Weights of a small GPT-style language model, trained from scratch on English Wikipedia: untied embeddings.
MLP neurons of a small language model. Each row is named by its layer, matrix (gate and up: input weights; down: output weights) and neuron, and shows model dimensions 16-111. Each number is 50 + 10 x the weight over its row's rms, rounded and kept within 0 to 99. A neuron's up and down rows have the sign that makes its largest values positive.
After each neuron's rows, "fires before" lists the tokens most often just after its 100 highest values on Wikipedia text that the model never trained on.

L8.gate1001:26 47 57 68 57 35 47 42 53 57 47 41 63 43 40 64 53 61 54 56 44 38 51 46 48 40 47 44 32 39 61 34 41 61 49 30 56 43 56 55 52 36 65 46 34 39 61 57 62 47 51 46 63 40 62 46 66 37 27 38 37 43 47 45 48 40 36 68 51 57 51 56 66 59 51 38 51 38 36 46 42 38 44 62 55 48 43 44 56 24 58 59 59 48 60 62
L8.up1001:47 53 58 48 44 63 64 46 59 50 39 58 69 44 48 42 32 46 62 42 59 46 46 58 66 55 47 59 58 43 57 46 28 56 56 29 41 57 58 45 32 47 58 61 40 42 44 45 41 51 62 63 44 54 59 33 69 43 58 29 48 66 58 53 57 43 56 37 53 63 57 56 56 42 62 50 55 53 39 48 47 38 25 57 53 66 57 59 45 44 36 50 59 71 41 57
L8.down1001:40 49 44 50 42 49 55 38 52 52 38 59 57 54 54 56 66 50 51 43 49 53 61 39 31 50 52 24 61 66 56 40 62 40 39 48 37 58 39 43 37 42 53 36 62 52 49 61 52 57 46 56 57 40 39 68 49 30 35 46 39 28 51 60 54 51 56 73 49 60 54 48 41 50 41 39 48 48 55 53 55 59 41 52 57 34 41 53 40 52 60 44 62 42 39 39
fires before: ",", ".", " in", " of"

L5.gate203:47 72 62 51 64 53 59 44 45 49 51 47 56 60 50 43 43 45 48 61 52 38 41 50 61 52 50 56 56 47 43 54 36 17 54 46 46 43 40 38 54 55 43 48 41 74 48 65 57 50 41 49 41 50 59 51 58 33 49 81 45 43 40 53 35 48 67 63 57 69 56 36 55 28 58 62 47 49 59 35 60 46 44 55 42 51 61 47 46 48 55 42 67 48 58 51
L5.up203:41 53 73 43 38 28 46 41 31 40 55 50 53 44 29 52 33 58 55 54 48 34 39 41 52 34 58 59 43 47 45 51 45 48 30 71 43 44 28 47 46 32 50 54 44 34 48 50 51 45 37 51 68 40 40 40 50 33 60 50 63 39 65 46 59 49 52 36 54 62 45 45 54 60 64 60 36 59 66 58 48 51 54 36 43 64 50 36 64 58 60 45 65 54 41 53
L5.down203:49 62 61 55 58 51 62 34 54 57 53 52 59 55 52 40 63 38 50 44 64 48 36 53 52 57 38 42 42 55 29 47 72 27 53 51 44 56 52 31 41 40 56 50 40 68 46 68 41 61 49 34 34 51 42 68 55 33 29 65 51 45 51 57 45 33 51 60 60 72 59 17 49 33 42 48 54 37 46 39 55 40 46 63 39 45 45 47 37 48 47 54 47 51 48 52
fires before: " |", "\n", ",", "–", ";", ")"

L10.gate783:44 55 66 42 69 46 52 43 51 47 42 56 53 64 62 34 44 39 45 36 50 52 75 34 46 44 65 55 48 45 59 74 42 69 36 59 43 47 38 39 54 55 52 42 56 53 38 67 52 71 48 63 48 53 55 50 54 55 44 42 46 60 65 60 39 59 39 41 50 45 73 71 56 51 49 64 75 48 51 61 51 61 66 54 59 60 52 69 46 45 56 53 48 46 60 39
L10.up783:64 61 52 40 44 55 54 44 40 53 41 34 57 60 71 45 54 50 52 50 57 49 64 33 67 62 56 43 41 27 53 53 44 44 52 38 73 58 62 46 34 63 66 34 50 60 61 70 52 68 42 60 40 54 61 58 50 57 54 34 54 53 49 46 53 46 42 65 70 46 41 57 59 50 48 48 32 50 33 39 56 46 43 74 54 57 39 58 72 48 53 54 63 53 45 50
L10.down783:44 49 44 57 44 52 48 51 59 31 40 61 63 63 45 45 58 44 62 72 39 61 57 48 52 44 33 55 67 53 57 45 37 23 53 44 69 45 49 62 50 46 39 25 47 54 56 47 36 53 33 38 58 58 41 65 54 56 55 58 57 52 34 56 59 52 55 43 58 41 44 46 46 53 44 25 37 65 48 43 47 53 38 47 54 36 42 55 41 61 55 44 49 49 28 59
fires before: "-", "–", " -", " April", " September", " |"

L9.gate689:38 47 65 48 61 40 56 50 34 28 55 53 42 50 56 50 30 41 44 40 55 61 61 56 46 37 47 56 61 49 65 47 48 38 49 43 35 47 45 51 45 40 41 53 45 51 54 47 57 67 53 46 67 43 38 51 51 57 51 53 43 46 39 44 29 41 65 53 52 55 45 43 48 52 45 68 44 51 64 40 53 63 57 44 57 41 41 62 40 57 70 53 47 60 60 46
L9.up689:47 49 51 34 54 50 68 57 31 53 52 25 62 54 60 57 58 41 63 41 60 39 44 32 43 65 62 57 71 54 48 43 56 66 50 44 55 52 49 56 54 59 76 51 52 70 35 43 49 65 44 50 51 33 41 42 38 51 42 56 58 62 54 45 50 52 35 35 45 56 70 42 56 72 55 36 42 47 58 61 57 48 61 52 54 53 51 59 54 69 40 36 42 57 33 49
L9.down689:35 53 47 56 73 46 40 67 64 54 51 60 47 59 59 49 58 45 36 63 47 47 48 42 60 55 40 33 34 50 45 54 44 34 49 47 42 56 59 37 54 36 36 49 49 44 66 55 53 46 66 57 70 30 60 58 35 46 35 49 53 40 60 46 36 54 50 47 35 46 50 54 43 64 44 45 61 64 56 39 54 46 66 45 51 56 60 47 70 59 51 51 46 47 46 66
fires before: ".", "ai", "ler"

L9.gate130:51 57 64 55 56 38 34 51 56 70 56 40 37 59 49 48 45 68 35 62 48 44 56 36 41 51 32 52 54 54 40 55 42 57 42 43 53 58 51 52 19 61 42 52 49 34 42 51 34 52 64 30 62 29 57 37 47 63 38 36 43 66 30 37 39 31 50 41 33 43 63 36 58 57 39 41 66 49 62 69 54 64 52 42 40 54 54 55 52 47 49 46 58 51 43 50
L9.up130:62 50 40 61 41 50 38 54 53 65 68 38 43 54 50 52 38 49 40 54 36 39 52 53 60 56 35 59 33 40 45 37 56 32 66 55 38 64 55 25 55 38 52 43 26 38 57 69 50 41 46 38 44 54 57 41 51 48 56 58 43 50 52 50 59 48 45 64 41 49 39 59 37 52 42 72 53 53 51 49 56 45 39 45 68 54 51 38 51 61 66 55 71 56 49 69
L9.down130:39 41 44 58 67 40 51 37 36 48 50 47 43 29 53 55 45 43 63 58 59 43 44 39 56 44 67 72 33 51 34 18 34 54 62 42 40 44 70 41 38 58 43 54 69 43 51 48 51 64 61 46 32 37 50 53 23 49 65 43 26 35 60 54 41 56 70 44 49 51 37 50 56 30 43 41 45 72 58 48 68 46 61 48 53 46 52 51 45 47 54 50 52 53 48 62
fires before: " |", ".", ":"

L5.gate76:49 49 48 45 47 43 54 58 50 38 50 56 67 56 49 49 56 46 54 60 65 44 68 57 59 16 46 60 43 53 77 57 32 39 47 59 61 59 49 64 35 37 36 61 61 32 42 40 54 48 47 60 60 56 56 60 39 34 53 57 40 29 47 43 69 41 59 63 66 53 54 43 49 39 46 46 56 41 52 64 44 57 61 49 53 48 76 53 58 45 45 46 51 64 47 60
L5.up76:42 64 51 21 58 47 51 62 49 48 41 38 51 48 62 45 53 48 31 41 44 56 57 55 52 31 41 47 48 33 47 51 56 45 55 45 56 57 47 52 40 45 40 58 64 36 42 35 49 66 53 54 64 64 46 38 45 47 37 55 42 42 63 45 60 41 61 51 55 37 50 51 53 43 56 41 45 49 64 55 51 42 50 50 55 65 61 33 50 50 44 52 71 65 50 70
L5.down76:42 48 69 40 64 49 46 64 55 45 48 43 33 49 67 38 39 61 33 31 42 58 36 43 52 60 45 27 66 35 34 50 70 51 60 46 46 53 44 40 57 63 59 58 55 59 43 50 48 59 50 33 47 55 49 41 46 65 51 52 48 68 53 48 39 48 40 43 38 52 43 69 59 59 52 45 48 40 50 47 66 34 37 48 68 65 33 41 40 55 57 50 63 51 49 49
fires before: ".", ",", " in", ")", " |", " of"

L5.gate248:67 42 64 41 58 53 51 51 67 35 54 42 50 46 31 43 53 58 44 43 44 43 40 48 59 50 47 49 49 43 39 59 45 53 46 33 50 58 37 50 37 61 54 45 37 40 46 58 47 54 42 61 52 36 51 50 52 32 66 35 60 62 52 40 60 53 43 38 36 56 40 50 35 41 61 45 68 50 57 61 62 63 47 45 46 47 32 54 50 42 39 40 53 62 37 54
L5.up248:60 58 56 70 55 43 39 47 38 50 33 43 28 51 64 66 45 62 56 35 38 49 44 45 53 48 51 40 38 63 32 63 45 42 46 48 45 54 40 43 68 51 69 37 39 54 55 44 57 66 61 63 57 30 55 67 51 45 54 56 32 63 42 59 53 48 49 67 69 56 53 61 59 41 62 60 55 76 44 54 39 55 58 66 42 32 27 43 43 51 56 31 34 63 46 40
L5.down248:44 33 51 51 35 45 46 44 53 54 50 53 54 41 65 44 42 49 55 29 63 37 54 46 74 40 48 66 54 52 35 43 66 51 52 37 41 61 54 61 66 64 61 53 40 43 59 43 50 43 71 32 56 57 39 62 43 59 37 66 35 66 39 40 53 58 50 34 42 57 68 55 56 47 47 50 63 60 48 62 44 56 37 45 54 52 40 66 47 64 56 48 28 59 50 66
fires before: "-", " •"

L9.gate844:40 40 49 59 52 50 60 68 55 45 55 67 49 38 48 63 54 60 50 51 55 57 46 56 46 36 32 53 54 48 57 66 43 55 55 37 30 46 51 52 59 45 59 53 38 54 55 41 59 53 37 68 57 51 51 51 63 58 35 53 60 47 79 57 65 46 40 44 53 47 56 44 45 56 57 68 53 57 52 56 43 45 54 47 32 56 38 69 62 63 47 47 54 46 50 43
L9.up844:49 55 46 43 58 65 56 59 54 56 23 54 50 49 50 41 70 38 62 60 49 45 70 54 56 51 58 48 30 56 64 59 46 35 46 34 62 33 61 49 39 39 49 46 64 40 56 52 61 49 33 70 56 54 50 33 59 49 51 32 46 47 53 48 43 38 56 42 55 46 45 55 75 39 65 42 46 45 56 35 47 55 49 56 34 37 41 67 39 50 34 35 37 64 41 47
L9.down844:21 44 39 49 25 52 43 52 40 63 53 57 44 61 52 40 32 52 46 51 33 35 53 37 58 46 47 42 71 49 38 50 58 51 53 53 48 49 58 64 44 68 66 67 46 59 59 55 55 43 47 50 44 50 41 60 63 50 51 70 38 57 36 51 42 49 39 65 42 54 53 61 35 42 51 41 47 41 50 52 48 68 55 59 58 65 56 31 57 56 71 64 72 51 38 32
fires before: ",", ".", " and", "s", ")"

L5.gate250:34 51 66 60 54 47 56 50 35 54 59 69 65 41 28 57 44 70 64 53 64 34 45 59 52 57 49 71 44 47 47 45 45 58 40 70 50 51 36 47 43 60 60 40 38 64 44 51 35 61 36 54 51 42 41 53 42 35 49 60 45 40 42 44 51 52 36 58 38 65 47 44 41 43 43 42 43 41 40 40 50 55 57 56 52 57 38 60 60 47 54 46 32 59 56 40
L5.up250:50 46 54 48 43 40 42 48 44 47 53 58 70 54 58 50 62 59 57 68 44 57 32 65 46 28 54 47 50 51 48 48 43 27 44 31 48 42 64 55 59 40 57 58 50 42 51 68 43 58 68 30 61 61 54 47 48 50 50 63 54 49 29 57 63 42 61 47 52 60 55 63 71 43 47 44 42 54 53 47 40 46 38 44 29 42 49 35 42 51 47 50 60 56 41 63
L5.down250:56 54 74 59 62 41 49 38 50 54 62 58 59 67 33 53 38 59 56 59 62 57 57 61 47 52 45 28 52 41 50 38 56 48 42 38 56 55 58 35 47 45 69 59 41 55 35 46 21 72 27 36 43 48 31 51 35 44 37 57 60 39 42 48 32 45 47 57 50 46 48 56 55 43 55 54 39 35 33 38 55 44 39 53 36 49 42 39 39 44 39 41 34 57 36 50
fires before: ")", ";", " –", ",", " |", " ("

L10.gate716:27 59 48 70 50 51 34 59 40 28 52 68 64 59 38 49 45 37 45 61 53 53 58 44 82 48 59 64 53 55 48 42 23 54 56 57 48 50 33 54 64 35 47 36 31 55 47 53 48 37 51 53 66 52 35 60 35 44 57 51 57 62 57 61 61 49 49 44 47 42 45 44 46 56 43 46 56 68 51 51 46 53 55 67 42 59 32 63 37 38 74 35 49 54 48 61
L10.up716:56 42 43 58 54 61 64 50 38 45 38 53 69 55 38 43 27 35 43 71 74 49 65 55 58 68 54 58 75 62 32 62 49 66 52 54 72 47 41 51 53 44 51 44 58 62 33 47 38 34 68 36 60 30 58 32 58 44 41 60 60 65 44 71 52 48 37 44 33 59 49 49 48 59 46 31 41 58 46 40 53 50 46 44 50 63 37 63 52 70 33 41 53 50 47 51
L10.down716:51 60 54 51 37 54 42 53 52 58 49 53 71 63 68 44 64 65 47 53 51 56 51 42 46 52 38 40 62 51 54 49 32 59 61 31 50 78 42 38 46 51 71 41 33 54 33 60 40 49 41 56 41 68 59 64 57 36 42 64 54 45 49 54 22 53 44 71 54 32 70 23 35 46 68 53 40 52 61 30 60 67 39 43 52 55 43 41 57 54 50 53 59 46 43 47
fires before: ".", "ush"

L9.gate998:53 45 56 55 63 56 52 31 66 52 42 65 58 56 46 40 56 36 54 61 47 52 47 43 48 36 38 60 40 43 37 46 53 42 37 30 46 67 52 40 57 42 38 40 53 32 43 64 47 51 56 59 52 53 55 30 52 30 48 43 52 47 31 48 30 58 55 38 57 44 44 52 54 35 60 49 65 24 44 44 45 58 45 47 62 49 39 49 48 48 56 47 61 42 52 52
L9.up998:60 52 39 57 39 46 50 66 50 40 50 57 53 38 53 51 52 63 51 41 42 63 54 50 70 47 42 47 38 66 49 54 52 55 36 36 42 52 52 59 48 63 51 50 54 55 43 55 44 52 53 62 55 51 73 32 50 20 41 66 52 30 39 52 41 56 52 75 41 49 59 49 55 56 53 51 36 53 39 40 49 51 46 65 58 42 53 47 56 37 38 51 39 35 38 72
L9.down998:53 62 22 40 34 62 59 40 34 48 48 54 41 50 41 52 50 48 40 47 55 63 50 52 42 48 52 35 53 35 48 44 70 56 56 38 42 46 30 50 56 53 59 42 43 53 44 48 43 69 51 39 56 56 41 44 71 56 54 31 48 43 53 49 39 53 25 39 47 42 52 56 49 51 52 41 49 55 60 50 41 44 54 50 61 66 56 51 68 49 47 53 32 55 52 58
fires before: "-"

L8.gate440:54 57 53 43 70 43 49 46 46 42 62 37 59 42 51 43 44 36 53 48 46 55 66 39 40 38 42 42 56 45 57 45 30 58 29 32 56 48 53 71 38 66 43 50 49 41 55 43 45 56 39 43 51 47 43 31 43 62 68 43 34 42 47 46 29 41 43 57 47 64 52 72 69 53 35 50 64 47 51 41 45 73 70 47 37 50 54 66 54 40 48 26 45 32 50 47
L8.up440:37 48 49 57 52 45 65 54 46 57 45 36 46 55 47 53 53 43 52 37 42 54 48 55 56 40 57 45 66 37 65 46 39 54 41 27 48 50 66 59 38 56 56 62 59 71 38 60 62 70 44 45 62 55 45 42 43 47 69 44 36 52 42 48 52 60 47 64 70 64 55 68 73 37 51 51 48 47 61 42 59 58 52 46 47 37 45 57 46 43 51 43 63 50 50 60
L8.down440:47 44 60 45 49 43 61 47 58 58 42 60 43 47 51 44 59 57 43 41 56 48 46 47 79 40 48 49 62 60 57 45 47 36 45 33 57 52 62 32 34 26 54 51 55 67 55 66 53 36 58 44 51 45 47 66 60 31 55 52 56 52 56 40 48 40 65 57 57 55 57 28 45 41 50 44 41 42 64 31 65 43 30 47 51 52 44 40 64 60 43 51 48 61 30 58
fires before: ")", "–", "-", ",", "."

L9.gate918:46 53 60 69 52 46 43 37 48 48 56 57 46 42 48 48 61 54 48 41 51 52 67 39 51 42 43 58 38 54 53 34 55 40 62 47 31 49 47 50 37 42 43 56 40 36 56 46 39 67 55 62 44 55 56 38 51 59 40 61 37 37 56 43 53 48 49 59 60 64 67 66 38 58 57 60 64 42 59 41 38 48 56 42 47 37 56 51 56 24 62 64 42 57 43 67
L9.up918:50 45 52 42 63 66 47 54 44 45 34 51 48 33 45 35 62 67 42 40 61 38 40 46 43 51 41 40 49 64 36 54 60 21 38 61 39 38 38 60 32 68 41 45 55 40 55 50 55 47 51 53 53 46 43 74 59 47 42 46 59 44 37 43 67 59 62 69 37 38 54 54 49 54 44 57 60 31 54 36 49 38 37 30 59 64 76 63 47 60 70 42 47 54 56 62
L9.down918:61 65 50 37 54 37 39 54 56 42 54 50 44 32 42 56 34 36 61 52 56 50 49 30 46 47 56 75 45 47 54 56 36 62 59 54 63 60 52 62 45 49 55 56 65 65 41 45 52 57 59 33 54 50 50 36 51 44 66 47 39 43 57 55 60 45 56 54 37 47 41 71 61 41 46 58 67 56 51 44 49 53 71 51 31 39 61 44 55 44 42 47 50 47 49 38
fires before: " |", "S", ")", ",", "–", "."

L5.gate492:53 47 53 68 48 44 40 52 54 64 60 53 40 60 45 37 47 33 68 31 45 43 34 48 62 49 67 67 39 68 47 65 38 45 46 69 45 42 51 49 43 36 44 56 40 56 50 59 36 63 50 61 55 48 43 28 43 39 46 63 55 50 71 36 27 39 76 49 58 59 47 65 62 47 42 47 45 61 52 38 40 54 44 59 27 59 53 51 58 68 61 51 45 51 46 46
L5.up492:64 52 44 59 41 63 42 49 51 47 59 59 31 53 62 51 56 52 57 72 42 63 35 56 43 36 61 54 33 44 34 42 61 52 42 49 54 53 47 66 44 51 52 59 60 51 56 66 56 50 68 38 40 56 55 60 48 42 46 50 50 43 37 48 69 52 67 53 50 28 65 42 49 54 45 62 41 56 48 46 49 51 34 48 55 57 50 60 51 48 60 53 49 44 53 80
L5.down492:54 55 50 28 48 63 51 54 48 50 36 61 60 58 37 28 56 50 47 37 43 43 22 67 61 46 55 53 52 51 51 32 59 42 49 52 53 55 40 51 32 30 39 55 64 58 65 47 50 45 59 49 50 53 39 34 50 31 47 61 48 52 52 38 50 39 67 59 56 57 55 66 69 47 55 44 41 61 35 35 61 49 60 34 29 55 44 37 50 44 29 49 43 44 52 48
fires before: " |", "–", ")", ",", ":", "."

L2.gate1132:47 51 34 47 61 62 42 50 47 41 45 63 65 29 61 68 47 49 55 57 45 40 56 54 44 42 51 45 56 54 53 62 60 43 45 48 42 48 26 45 64 62 62 56 56 49 59 58 18 57 59 58 44 54 51 49 56 51 64 41 45 29 55 44 56 42 51 36 58 39 45 61 53 44 53 49 55 56 35 30 36 54 50 58 48 44 62 42 48 46 50 45 22 46 65 40
L2.up1132:39 55 50 65 48 58 45 44 52 46 27 44 43 45 49 54 67 48 40 38 66 65 42 60 57 40 44 62 60 33 57 44 62 36 38 53 31 54 55 28 58 38 45 55 31 55 57 44 53 47 40 57 34 55 51 69 64 44 46 39 54 43 46 40 59 39 57 53 65 45 43 52 58 65 41 54 36 69 36 28 29 40 63 59 42 66 45 32 70 75 54 59 27 77 54 62
L2.down1132:41 52 57 71 48 63 52 41 42 57 47 36 33 66 30 40 64 55 42 41 63 57 53 51 50 37 50 63 49 45 42 54 47 28 50 53 44 50 62 45 49 36 43 56 36 48 50 35 71 38 42 45 53 42 44 47 66 59 50 52 44 61 47 59 57 47 57 43 53 42 48 41 43 60 47 55 43 54 46 47 33 49 53 46 43 70 35 29 55 52 46 58 53 58 44 56
fires before: "-", "|"

L10.gate141:50 55 59 59 62 30 37 49 28 56 72 51 33 45 33 47 53 31 45 49 54 52 49 49 39 44 51 51 44 52 53 45 36 52 63 57 34 58 38 52 52 49 56 30 63 62 50 64 50 57 51 60 57 60 58 47 53 43 36 59 13 40 61 53 41 55 42 47 33 61 47 52 41 47 38 50 40 44 60 40 43 52 42 54 58 55 56 34 56 46 38 33 50 70 60 56
L10.up141:38 39 57 47 55 58 83 58 50 44 41 54 52 47 51 53 63 73 49 58 64 44 30 35 46 38 50 57 56 41 53 53 50 58 27 34 51 17 42 36 54 52 38 58 65 54 54 47 52 48 58 59 56 35 44 53 45 37 58 56 73 40 54 30 55 39 51 57 52 60 54 53 49 38 48 46 46 46 38 48 60 70 60 49 58 33 45 38 47 62 46 55 43 54 41 33
L10.down141:53 60 55 72 44 44 41 45 36 50 59 40 52 54 51 41 39 43 71 53 43 54 48 46 67 43 41 58 45 57 41 43 42 62 57 52 45 49 37 52 44 49 64 48 56 68 59 56 49 49 43 63 58 55 49 56 51 55 52 35 27 47 62 70 55 45 47 44 51 63 58 42 26 52 61 43 42 56 69 55 62 34 48 63 42 49 59 59 49 52 47 67 39 55 64 57
fires before: ",", ".", " and"

L5.gate421:38 54 65 36 53 43 48 41 62 49 46 51 63 56 46 43 44 53 48 40 60 64 33 47 56 32 41 58 43 58 57 54 47 36 56 44 69 47 49 51 40 55 48 38 68 65 52 71 38 63 45 41 47 43 42 54 46 32 46 54 61 44 61 58 29 45 53 64 39 57 58 54 54 57 44 45 37 65 48 30 54 56 50 46 31 56 53 60 64 43 51 58 54 37 43 72
L5.up421:48 67 60 51 44 29 57 60 48 47 45 50 37 60 52 55 42 52 62 62 36 50 36 66 44 54 51 69 55 63 45 52 27 54 49 51 37 53 42 48 47 48 38 51 60 40 47 55 49 51 44 43 51 53 44 47 44 52 45 69 60 42 44 44 47 47 65 47 61 57 54 53 60 37 37 37 59 58 42 40 54 55 56 25 56 42 49 40 41 50 60 43 36 36 54 62
L5.down421:37 41 66 46 43 49 47 43 54 57 41 53 72 54 53 46 39 53 47 39 57 48 36 47 53 41 42 36 55 55 55 34 57 38 36 48 56 62 60 38 43 64 49 57 61 59 52 73 38 68 61 39 42 67 41 53 33 28 48 63 56 41 41 48 45 41 61 70 53 52 55 50 58 49 58 45 25 63 35 44 57 36 52 37 40 54 41 38 62 61 42 53 54 48 29 71
fires before: " |", ",", ":", "–", "."

L9.gate284:42 62 48 68 66 43 47 56 53 62 53 42 52 49 37 57 21 47 59 68 38 60 43 50 64 50 58 54 45 56 57 68 33 49 58 46 50 67 45 72 45 52 62 50 35 26 55 46 39 48 50 47 62 57 41 38 39 50 53 43 37 56 66 63 52 37 43 56 43 37 39 50 68 43 36 46 56 40 42 48 53 33 50 45 56 45 47 43 43 51 62 59 51 57 50 45
L9.up284:61 55 61 61 51 61 29 72 36 40 44 40 60 49 52 58 61 43 29 49 47 58 24 52 42 31 47 64 35 58 58 34 53 53 62 64 30 55 44 47 55 43 42 39 38 49 53 58 69 51 47 36 53 55 67 62 55 47 54 73 48 34 42 50 44 43 35 46 45 44 42 54 31 47 36 66 38 68 58 50 42 56 54 59 64 59 42 35 43 37 46 60 52 70 45 57
L9.down284:47 63 36 56 41 60 38 42 51 39 51 54 40 62 59 48 42 79 60 61 58 40 52 53 61 41 60 48 62 45 28 46 40 59 55 39 52 49 61 52 60 45 44 50 52 43 67 56 46 51 59 61 46 48 44 48 60 53 58 67 46 45 48 40 62 39 51 51 51 53 64 52 61 68 47 44 44 56 49 50 34 60 54 35 53 36 51 55 60 40 51 60 51 43 39 48
fires before: " |", "|", "–", ":"

L2.gate1057:55 58 55 40 39 44 55 50 48 43 61 32 35 69 33 55 27 55 51 32 46 57 60 38 56 47 42 54 44 49 59 43 44 37 61 51 35 48 47 39 43 61 52 67 73 47 48 41 52 38 58 39 26 39 56 37 56 40 55 37 54 46 42 26 38 71 29 56 46 32 41 47 37 55 55 63 36 53 58 39 60 56 54 45 52 47 37 40 52 54 50 70 50 63 51 49
L2.up1057:46 52 54 51 33 46 53 44 40 38 63 48 49 41 47 56 50 60 44 42 44 51 41 35 50 48 55 59 53 57 34 51 38 36 53 47 66 66 41 47 56 45 57 60 42 50 48 58 47 55 30 44 45 41 36 54 34 48 71 50 57 54 58 42 61 49 61 58 34 65 48 48 42 36 62 55 54 61 53 47 38 40 48 58 39 55 51 45 45 39 50 51 55 54 55 35
L2.down1057:56 53 63 41 57 50 46 41 51 44 42 24 36 73 32 46 42 35 49 50 55 47 43 38 45 38 38 76 39 50 63 53 55 48 46 46 28 48 55 37 54 78 40 52 69 43 49 45 59 30 73 43 32 47 45 44 49 42 62 46 54 48 44 46 53 66 31 45 53 26 33 52 37 55 46 46 56 51 51 39 73 58 37 47 66 54 49 36 38 57 53 68 42 57 43 50
fires before: "-", "|", "yard"

L10.gate750:46 33 49 46 51 40 55 60 53 22 45 41 36 61 52 64 29 53 43 57 39 56 28 42 38 41 60 38 61 66 35 56 63 47 45 36 42 57 49 45 69 45 47 37 36 52 33 72 65 40 44 45 42 58 47 44 28 60 68 43 53 36 41 37 35 57 35 50 43 59 49 48 49 47 42 55 53 44 49 69 49 55 66 51 64 60 66 48 47 44 53 36 55 58 50 50
L10.up750:58 49 63 68 54 34 44 55 37 39 62 33 49 64 56 70 48 45 50 45 34 68 38 40 62 42 52 65 55 67 39 55 64 61 26 65 61 52 52 50 53 52 41 34 41 52 54 42 48 22 49 39 59 48 52 58 41 54 42 55 53 58 53 51 50 53 40 59 33 64 38 54 59 54 60 29 50 50 67 61 45 42 37 57 66 46 50 55 49 44 60 58 62 49 52 41
L10.down750:42 50 44 43 38 61 51 31 39 79 47 57 56 51 57 16 49 49 44 58 56 51 56 43 44 52 48 58 41 52 59 49 46 58 84 49 56 60 49 63 47 57 68 46 62 48 57 53 33 63 45 57 58 51 54 59 51 46 48 57 46 62 43 53 50 38 56 37 54 55 69 55 49 35 60 58 43 38 37 63 57 47 54 61 35 47 53 53 36 65 44 41 43 51 35 52
fires before: " |", "|", "-", "s", "(", ")"

L10.gate1150:36 65 48 49 57 52 54 57 28 47 48 47 45 37 36 53 45 46 63 52 27 57 58 56 54 46 40 67 52 49 56 51 48 49 43 46 40 53 58 55 65 43 42 39 45 51 64 48 47 54 60 56 64 51 27 45 54 55 41 40 36 33 44 61 31 53 75 35 51 56 43 51 51 62 57 50 46 31 29 54 41 46 48 38 61 49 54 56 68 59 40 64 28 25 56 59
L10.up1150:43 42 59 60 57 53 47 59 37 51 56 41 46 43 62 44 67 46 48 49 50 67 62 38 46 58 74 36 47 65 61 55 46 39 54 54 49 31 68 53 61 64 38 45 49 58 58 37 66 36 57 36 49 42 57 58 31 43 58 46 70 50 58 50 61 73 54 69 71 54 49 46 50 38 60 57 42 56 32 43 41 57 36 26 56 59 37 57 67 52 44 34 40 57 58 33
L10.down1150:74 45 41 49 43 52 42 49 47 62 30 52 47 56 58 26 36 58 48 45 49 47 46 51 46 59 55 39 50 58 42 46 66 42 46 59 57 65 44 52 57 45 69 58 35 64 47 46 52 41 56 54 62 45 40 45 59 41 50 57 54 53 45 64 56 38 35 21 40 58 60 37 46 56 40 56 41 42 39 37 38 51 53 39 70 53 55 53 46 57 45 54 42 44 36 53
fires before: "-", "|", "\n"

L2.gate48:51 53 54 48 41 38 46 50 53 37 45 56 44 61 48 41 34 28 44 44 42 52 61 54 46 55 50 52 50 51 45 59 43 56 37 43 48 55 52 47 48 60 38 51 65 43 47 53 42 59 56 55 37 48 58 52 37 62 55 52 52 47 50 50 49 48 40 59 27 59 52 51 52 65 30 35 66 60 47 43 26 45 27 51 41 34 56 59 56 41 61 54 36 67 47 49
L2.up48:49 36 56 68 49 51 73 37 60 60 41 45 40 50 59 36 59 55 39 37 59 38 35 29 58 29 52 46 44 65 61 45 50 40 55 49 51 55 51 48 50 36 46 56 59 46 47 53 74 58 46 33 46 57 42 57 39 43 53 51 46 60 53 43 53 62 43 64 44 59 26 63 43 42 45 43 33 49 49 57 51 48 44 58 39 60 68 64 37 49 43 31 43 42 51 42
L2.down48:48 43 53 66 50 44 70 32 55 64 38 38 47 50 52 42 57 64 46 30 58 44 37 47 48 31 51 88 36 51 49 43 66 36 57 51 50 51 45 45 48 37 53 50 58 43 54 55 94 52 47 39 51 54 38 54 45 42 48 50 42 69 64 46 53 54 42 59 51 57 22 56 44 45 56 38 36 46 46 64 56 43 47 54 42 58 60 64 46 50 39 34 42 50 49 46
fires before: "-", "|"